Weights of a small transformer language model.
Architecture: LayerNorm before each block, learned positions.
Training: a variant of Adam for these matrices, 797M tokens.
MLP neurons of a small language model. Each row is named by its layer, matrix (up: input weights) and neuron, and shows model dimensions 304-431. Each number is 128 + 32 x the weight over its row's rms, rounded and kept within 0 to 255. Numbers have three digits each.
Before each neuron's rows, "fires on" lists the tokens most often at its 100 highest values on Wikipedia text that the model never trained on; "fires in" lists the words (lower case) most often at its 100 highest values on Wikipedia text that the model never trained on. A number after a token or word is its count.

fires on: " several" 28, " various" 17, " many" 12, " diverse" 5
fires in: "several" 28, "various" 16, "many" 12, "diverse" 5
L2.up794:114111168112103146112152114119116162102140092115099168114143086125129115148186137112141145160140167107031108126081126083059145135102178132145114146156154130132122124153112131140157164141150067113168121134128195099113148134127113205101097113132154134103129161157078183158168146141195188111107100078162115113141108139128161066067104185151094166143094174065230180058136134125107087114142

fires on: " one" 36, " two" 10, " three" 5, " once" 4, " age" 4, " eight" 4
fires in: "one" 36, "two" 10, "three" 5, "once" 4, "age" 4
L6.up622:075143115101135163130132149051160156126125116143132149078178114135098157154181056098195127115138144128119124079120081133159136140196127086150153109138126124104078135151129135162105153146077142119143161105153113151089104158156039177157088155116116102118139203127077146181125108089152116086146098126189053106097178147125108120098121106130084140171091132092136161075153207159144159098103

fires on: " and" 61, " or" 7, " some" 6, " those" 6, " many" 5, " all" 4
fires in: "and" 61, "some" 6, "those" 6, "or" 5, "many" 5, "all" 4
L6.up773:208079139201138146130141139089112157095145153133106201161165068101107149178152081100145139146163134146078119063067107120164127125084155127161067156153120124119133154141146142182093110091176073144155114072177130173147101122158114146131137061102069097068098125118158124196159152158145169132095146086160087147096155196127094156080105172154128179120084099092105150130104112158126143099128

fires on: " time" 27, " age" 12, " when" 10, " after" 7
fires in: "time" 29, "age" 12, "when" 10, "after" 7
L6.up185:120130127150108107144132100050138127120120160148068086176130136111129106167081135135140145087165122124120135113157111078095132130091110102102131085130155172132093110090118096152132123167147159147098032086140097188074124103120165202156155083116121154114121131115145142099159118140072163124146097145174101110120065123136171066046133143122149166227141100152109143125140171167149131111053

fires on: " they" 26, " They" 17, " who" 8, " whom" 6, " so" 4
fires in: "they" 43, "who" 8, "whom" 6, "so" 4
L6.up724:156167142131147134145111127135175093126144137112113111121160121203212124148126129076106143114064190123096156086112148168158133131147140133087088144136151140088104123135116098074101133119130098162109076139060117164103108104075103128153159130136144090095143166192146158150106165106149128110179167089174091121107086171181128084113114169129125205101110128098158135110097136147110120176061

fires on: " the" 39, " a" 8, " both" 5, " head" 4
fires in: "the" 39, "a" 8, "both" 5, "head" 4
L6.up709:106137139112139182124123103118080099123198129147149115157112120130094116160152127136110098100149133099125199102099112095078112118110153117139110067068138117127138167119117124145162132155152131135142133105118123139135060157146165136102120160082072061077114114140099134142166141112142078194163132126052106151146110122202124117130125136127169118200145100150102137086116079092172161105137

fires on: " He" 21, " had" 16, " he" 11, " office" 8, "He" 7, " vice" 7
fires in: "he" 37, "had" 16, "office" 8, "vice" 7, "deputy" 5, "has" 4
L3.up1409:091111169105106156170096152099169147133129154187150142116070097147128095163133167216143103102170122081166126143102113101075172158143100128149114138114112114105126139105138164124105102117174105114130131125127131177157123099155117107123126167128121131108155090173102118107089108104064168108095117110100119100105124175114147126145118191117113107090130098166157129149161113117160140103080

fires on: " both" 24, " first" 15, " either" 8, " so" 6, " only" 6, " one" 6
fires in: "both" 24, "first" 15, "either" 8, "so" 6, "only" 6, "one" 6
L6.up1102:142094138122114138152086134096127093110104169112115135116186086157131064144174096152129138114132140158149175157091114167145101150150183073154136142197166191122102123100170118097078108156111069140115154150096121156067120122134140192149164166094109070132168138136155119116091129165089129117169144121143104152108091107123146139108095177152144097105166096077115152134143208139110109110074

fires on: " his" 35, " first" 9, " its" 6, " debut" 4
fires in: "his" 36, "first" 9, "its" 6, "debut" 4
L6.up1246:164137090156151166143151163083062106125111066190135134161093139169073186179164166161149104125123098093103121124148114115091115136112137110119094164056164105168095143169124157122145077125131204171098119171138172157160119107116129156114152122172124119087113167100088158169131104120133174107121124124116098118099110129088148095159133158104152099123141186154119118045090132127108085089107